MLP neurons of a small language model. Each row is named by its layer, matrix (down: output weights) and neuron, and shows model dimensions 416-543. Each number is 50 + 15 x the weight over its row's rms, rounded and kept within 0 to 99. A neuron's up and down rows have the sign that makes its largest values positive.
After each neuron's rows, "raises" lists the tokens whose logits its output raises most directly, leaving later layers aside.

L9.down1865:50 44 62 45 35 31 52 60 23 43 66 50 80 56 59 34 35 26 16 51 68 31 54 58 49 62 77 63 55 71 37 72 35 24 19 44 44 61 58 52 74 47 46 37 44 56 32 43 17 85 47 39 58 40 38 35 38 38 39 49 51 58 45 43 38 68 57 48 50 60 51 43 57 46 67 60 41 56 74 67 59 20 69 53 47 48 71 38 63 81 64 42 37 42 63 55 38 58 44 42 42 52 48 61 32 43 54 58 51 52 56 69 49 55 13 45 48 38 72 60 73 80 48 34 57 52 55 48
raises: " day", " days", " year", " hours", " weeks"

L3.down703:56 64 50 82 54 51 26 14 93 14 69 18 44 52 19 64 97 51 65 36 81 43 33 52 99 44 51 52 72 32 38 43 42 36 45 51 58 59 58 25 69 32 50 48 56 49 59 52 61 46 57 61 54 13 60 44 69 64 38 25 60 25 57 38 62 66 43 50 54 20 23 51 40 62 52 72 76 54 30 28 48 52 45 56 15 28 60 58 67 68 38 51 38 42 52 36 46 46 54 50 71 34 46 48 60 34 39 75 51 79 48 52 56 51 40 51 63 25 80 61 70 49 41 49 50 72 48 42
raises: "0", "th", " hours", "8", "–"

L9.down1472:54 58 52 30 56 70 54 59 46 72 70 40 10 32 33 53 46 47 75 54 43 76 53 48 39 32 48 67 65 61 55 35 75 57 52 37 40 43 40 61 42 35 19 55 49 48 41 11 62 56 55 36 64 36 54 78 49 54 57 55 87 39 37 58 57 46 40 56 26 85 57 57 49 13 52 38 48 26 36 60 41 20 55 06 29 75 27 30 63 26 42 55 32 61 47 35 33 53 52 57 59 53 55 39 56 45 33 74 63 63 51 55 68 41 13 33 47 51 62 48 58 49 57 51 48 41 66 78
raises: " had", " was", " has", " chose", " did"

L9.down16:48 38 42 53 62 59 45 43 23 78 54 62 55 23 35 43 81 65 24 55 34 61 61 40 64 47 45 57 60 35 66 59 34 63 63 53 49 40 44 51 48 46 42 48 45 39 41 23 56 62 36 48 58 39 74 67 59 49 55 65 60 42 42 35 39 48 34 60 26 61 41 51 29 40 48 30 38 42 29 28 54 47 69 45 47 80 73 34 35 42 58 44 66 57 33 34 38 28 46 53 58 30 73 54 49 47 34 39 49 76 19 53 36 51 46 37 31 44 37 55 55 44 30 58 55 61 76 75
raises: " was", " is", " does", " could", " did"

L3.down740:40 57 36 48 67 32 66 59 31 33 36 76 43 53 51 41 58 45 51 30 54 63 79 57 16 55 74 52 50 88 73 54 45 57 31 42 57 70 63 29 70 63 52 31 64 42 62 62 56 42 36 50 42 48 82 43 35 35 39 66 30 10 56 43 44 36 43 31 55 60 53 47 59 44 52 34 60 62 54 47 42 25 20 61 62 43 54 55 51 44 39 73 27 55 31 77 54 33 31 62 47 59 46 42 52 29 59 12 67 42 41 78 54 45 67 36 76 29 60 75 54 51 44 55 53 47 51 74
raises: "ful", "row", "hak", "h", "win"

L9.down1499:28 42 38 41 73 50 69 53 34 50 58 63 54 45 33 22 48 60 68 43 44 48 46 56 34 26 36 39 47 46 41 48 46 56 27 36 48 30 63 54 38 65 26 37 45 50 66 32 32 69 50 40 45 26 46 50 76 35 69 72 71 64 44 31 34 80 58 54 61 55 08 45 29 49 41 50 79 44 28 72 60 74 77 16 44 60 55 48 40 33 56 64 42 64 57 40 40 66 64 30 68 55 86 71 57 00 65 50 22 32 32 45 69 61 42 26 35 56 38 32 51 63 49 22 49 30 55 45
raises: " they", " it", " he", " she", " seen"

L9.down1746:80 57 18 46 70 34 40 71 35 44 55 50 34 20 41 76 46 59 66 62 46 37 56 36 46 45 62 50 50 79 82 55 65 57 57 47 56 22 40 61 42 52 45 78 62 45 30 54 44 52 51 46 47 48 29 76 30 30 64 67 30 31 48 84 39 64 54 28 55 44 31 54 36 58 57 63 59 27 71 49 69 47 46 33 26 75 46 22 48 43 48 41 68 43 44 67 68 66 67 67 62 33 43 63 53 70 58 27 69 49 57 40 66 78 64 65 42 51 44 56 45 54 46 28 35 52 49 94
raises: " one", " two", " another", " ", " once"

L9.down1192:73 66 34 28 24 56 29 40 56 56 53 82 64 62 54 66 35 52 61 24 61 53 57 63 53 42 18 68 48 05 47 46 53 44 36 42 32 52 51 59 46 44 54 46 70 29 55 47 55 25 54 37 54 35 51 39 67 37 29 78 61 32 42 52 46 56 43 59 68 48 26 54 70 54 76 51 47 68 68 34 62 57 53 54 31 41 39 53 52 70 29 54 61 54 45 53 48 57 72 61 32 32 54 41 48 31 89 47 38 47 46 38 48 31 59 50 50 64 13 79 41 54 29 63 36 54 51 31
raises: " of", " Of", "://", " cases", "down"

L3.down251:22 35 26 54 50 20 48 61 54 58 69 87 48 58 45 33 44 49 67 41 43 52 47 46 79 43 47 32 75 53 78 56 62 56 56 65 73 37 54 44 38 46 36 38 52 45 44 50 40 54 44 34 39 41 62 33 49 58 32 32 46 22 38 77 40 40 35 19 46 39 39 60 57 39 60 28 57 46 35 88 56 47 54 24 57 00 45 51 53 25 52 44 58 48 21 40 76 52 61 44 76 68 35 24 53 29 55 64 55 72 74 41 63 41 47 59 43 66 27 70 45 68 52 54 48 48 41 31
raises: "over", "ped", " of", "less", "ag"

L9.down901:59 76 55 47 59 41 61 41 41 69 48 39 39 61 39 53 24 51 73 52 45 45 20 45 63 51 50 47 52 67 57 62 53 32 71 66 60 77 50 45 42 23 34 44 40 63 31 54 37 42 71 59 36 51 99 42 31 66 36 17 42 56 35 64 15 46 78 52 50 47 22 50 79 63 86 61 52 44 61 49 36 52 21 78 47 66 34 35 68 60 65 59 60 84 67 59 60 58 30 42 43 44 21 83 49 51 48 40 54 60 52 28 80 71 68 46 56 46 61 39 55 48 41 28 35 61 57 68
raises: " getting", " making", " finding", " defending", " creating"

L3.down1512:34 55 66 55 34 68 52 52 67 68 45 68 50 51 85 48 27 48 32 90 59 72 24 63 49 88 57 29 61 69 66 38 58 29 35 36 40 32 48 57 47 34 73 53 51 43 61 29 64 29 58 47 32 43 41 54 29 30 41 69 28 43 43 70 59 69 68 00 59 48 53 50 41 42 74 68 32 40 57 43 52 46 68 68 59 46 43 48 64 55 39 46 50 43 61 43 37 42 66 37 81 68 66 57 70 34 56 51 42 44 43 08 55 74 44 53 51 64 49 36 55 60 53 33 52 35 42 43
raises: "===", "==", "====", "There", "To"

L9.down886:62 53 44 33 39 51 60 51 52 68 43 52 48 46 82 68 54 81 59 38 47 43 74 66 51 64 45 47 64 61 49 52 55 63 61 63 49 62 60 57 83 29 62 40 51 54 70 21 39 49 35 53 51 55 55 64 37 30 49 53 52 68 49 27 39 52 63 34 31 53 88 29 62 37 60 61 28 59 64 69 67 54 34 50 59 28 37 59 59 69 36 90 35 26 44 54 52 52 54 69 54 45 63 53 38 37 50 49 56 51 67 41 56 41 27 57 66 77 44 57 38 33 50 50 64 64 34 39
raises: " was", " is", " appears", " has", " does"

L9.down66:51 53 50 42 45 64 74 59 30 62 52 64 33 44 64 48 41 87 43 57 50 63 46 56 60 40 49 63 81 64 37 76 23 44 58 51 48 56 52 55 53 65 31 61 49 51 48 33 58 55 53 33 56 77 70 69 45 71 41 60 58 48 50 46 49 43 51 49 56 65 58 54 42 59 49 29 36 42 48 62 38 72 67 49 22 61 51 54 65 37 54 66 24 51 67 66 27 54 41 62 50 39 48 53 52 44 45 37 26 62 31 33 54 51 29 50 59 29 78 43 52 52 55 68 65 77 42 81
raises: " was", " became", " is", " could", " would"

L3.down910:41 44 34 66 46 29 43 49 56 59 75 39 70 55 42 83 58 80 46 51 47 39 63 56 90 25 59 39 76 48 47 82 61 52 69 61 62 24 24 59 42 46 51 44 28 53 70 63 40 35 59 48 66 50 41 51 43 51 63 39 46 48 53 46 40 53 77 54 57 31 63 62 46 58 57 52 35 58 40 70 68 58 36 42 67 48 33 50 56 69 54 45 63 17 46 62 57 30 53 53 57 40 55 30 39 59 45 55 61 47 44 53 67 47 52 25 47 50 48 54 43 48 36 63 58 58 65 41
raises: ";", ",", ".", " from", " of"

L9.down1179:64 58 39 52 56 54 58 46 47 43 46 89 54 76 33 37 54 67 56 58 34 78 66 38 48 61 50 51 45 61 50 63 64 59 67 96 70 45 45 47 65 45 46 72 76 35 42 78 39 26 33 52 37 49 60 27 27 38 40 23 36 41 35 48 43 37 45 41 60 52 27 69 57 38 48 48 47 47 30 40 59 53 60 57 47 75 03 47 52 58 50 32 66 64 54 62 53 35 76 48 64 44 36 64 35 65 55 09 32 58 47 42 76 40 64 50 80 51 51 40 48 49 39 52 54 66 72 43
raises: " playing", " making", " bringing", " creating", " holding"

L3.down1552:35 65 58 48 68 61 37 13 37 16 61 43 40 28 37 58 54 67 61 87 53 42 41 63 55 22 69 49 76 82 44 62 38 49 35 47 43 66 48 48 63 28 73 50 35 23 41 40 50 48 67 35 51 56 46 70 70 39 56 53 27 49 21 51 68 55 72 31 40 36 62 56 34 72 63 80 57 72 58 46 38 86 70 34 24 40 59 55 54 67 78 81 69 61 38 42 49 50 72 56 53 45 62 33 48 36 56 23 62 54 54 43 42 80 69 59 45 54 29 61 12 37 72 27 55 60 58 47
raises: "th", "–", ".", "esh", "″"

L9.down351:51 35 49 75 37 46 38 62 27 24 46 48 46 27 44 45 09 08 37 41 52 29 57 55 38 43 50 53 37 60 41 69 81 37 27 33 47 50 74 53 75 72 55 55 53 30 49 51 77 35 45 53 48 39 35 37 69 43 55 60 40 60 66 84 50 75 49 50 49 50 41 55 60 83 32 36 38 31 72 53 51 59 41 22 44 48 25 48 54 59 47 33 49 25 28 55 44 59 48 67 23 48 64 34 35 67 66 53 67 32 41 23 41 40 68 40 31 70 32 38 85 27 46 39 86 48 34 22
raises: " of", " Of", "ix", "Historical", " Board"

L9.down299:53 67 69 51 50 53 80 49 71 16 58 67 37 59 40 53 46 42 42 19 67 51 66 51 47 17 50 81 77 22 23 62 43 47 56 67 49 27 69 47 66 58 28 48 72 78 44 53 57 56 60 56 74 57 61 63 45 44 49 60 72 46 52 76 56 67 67 55 21 68 50 69 56 69 66 49 51 78 59 35 18 56 34 66 42 64 48 63 67 49 66 30 66 63 39 47 62 68 46 68 53 64 49 53 40 60 66 36 29 48 57 50 49 73 40 38 45 52 37 50 52 64 46 28 58 65 44 59
raises: " of", " Of", "ough", "ess", "ured"

L3.down56:52 45 64 54 52 54 59 57 30 57 48 21 48 34 74 49 65 33 59 64 38 55 35 64 39 73 50 51 61 46 51 73 38 45 64 75 42 42 46 56 43 30 66 52 33 21 36 59 60 58 49 61 40 45 49 25 59 34 38 49 62 55 54 57 56 36 18 22 57 31 37 45 49 48 31 33 62 53 39 50 59 57 63 66 39 41 65 49 77 57 60 71 56 52 60 07 46 43 37 51 36 53 42 61 56 55 45 47 27 46 57 50 48 40 38 47 42 56 58 74 42 55 71 24 54 35 55 61
raises: "ip", "ries", "ent", "ry", "ise"

L3.down843:34 46 60 43 23 71 37 54 67 61 68 78 52 41 88 27 05 37 31 62 37 61 61 56 52 68 42 38 54 40 65 45 31 37 41 59 39 65 43 42 46 65 94 58 60 43 46 25 55 46 44 49 56 54 63 67 30 42 44 61 36 36 61 77 69 53 56 00 54 80 40 40 69 52 60 46 52 69 46 54 57 61 63 54 53 69 54 63 85 77 67 64 67 47 42 42 25 50 66 29 74 72 51 35 55 51 52 34 30 50 41 37 33 68 24 66 53 59 45 38 66 51 62 45 43 38 30 67
raises: "==", "She", "To", "With", "Note"

L3.down537:53 34 39 40 59 57 31 55 56 64 62 59 35 36 32 65 42 43 46 45 50 50 69 60 60 61 47 40 27 30 43 48 55 43 51 36 39 59 50 53 55 51 46 60 52 49 41 48 69 65 61 26 24 35 51 27 43 59 62 76 53 44 72 47 55 47 43 50 55 49 40 51 45 51 74 41 64 43 55 82 51 63 68 36 38 53 45 55 48 34 54 40 60 49 40 38 46 56 53 49 61 95 74 64 51 21 36 43 55 52 38 44 68 43 60 54 40 40 40 55 20 60 52 60 56 19 60 55
raises: " he", " possible", " a", " it", " well"

L3.down1746:66 34 40 66 61 48 53 70 54 43 81 52 50 53 50 82 42 50 55 41 57 28 73 47 59 55 63 58 51 25 51 60 68 40 47 47 55 46 35 43 47 60 72 28 37 63 51 59 43 27 53 37 39 47 73 31 59 45 59 41 36 41 50 75 41 53 77 60 42 46 76 48 42 49 43 27 52 43 66 57 51 53 48 49 55 56 52 29 63 51 71 38 50 51 56 46 60 45 57 37 65 37 52 34 39 57 58 37 59 56 59 66 43 33 46 13 24 55 32 44 40 27 63 48 66 63 53 56
raises: " of", ",", " in", " from", " on"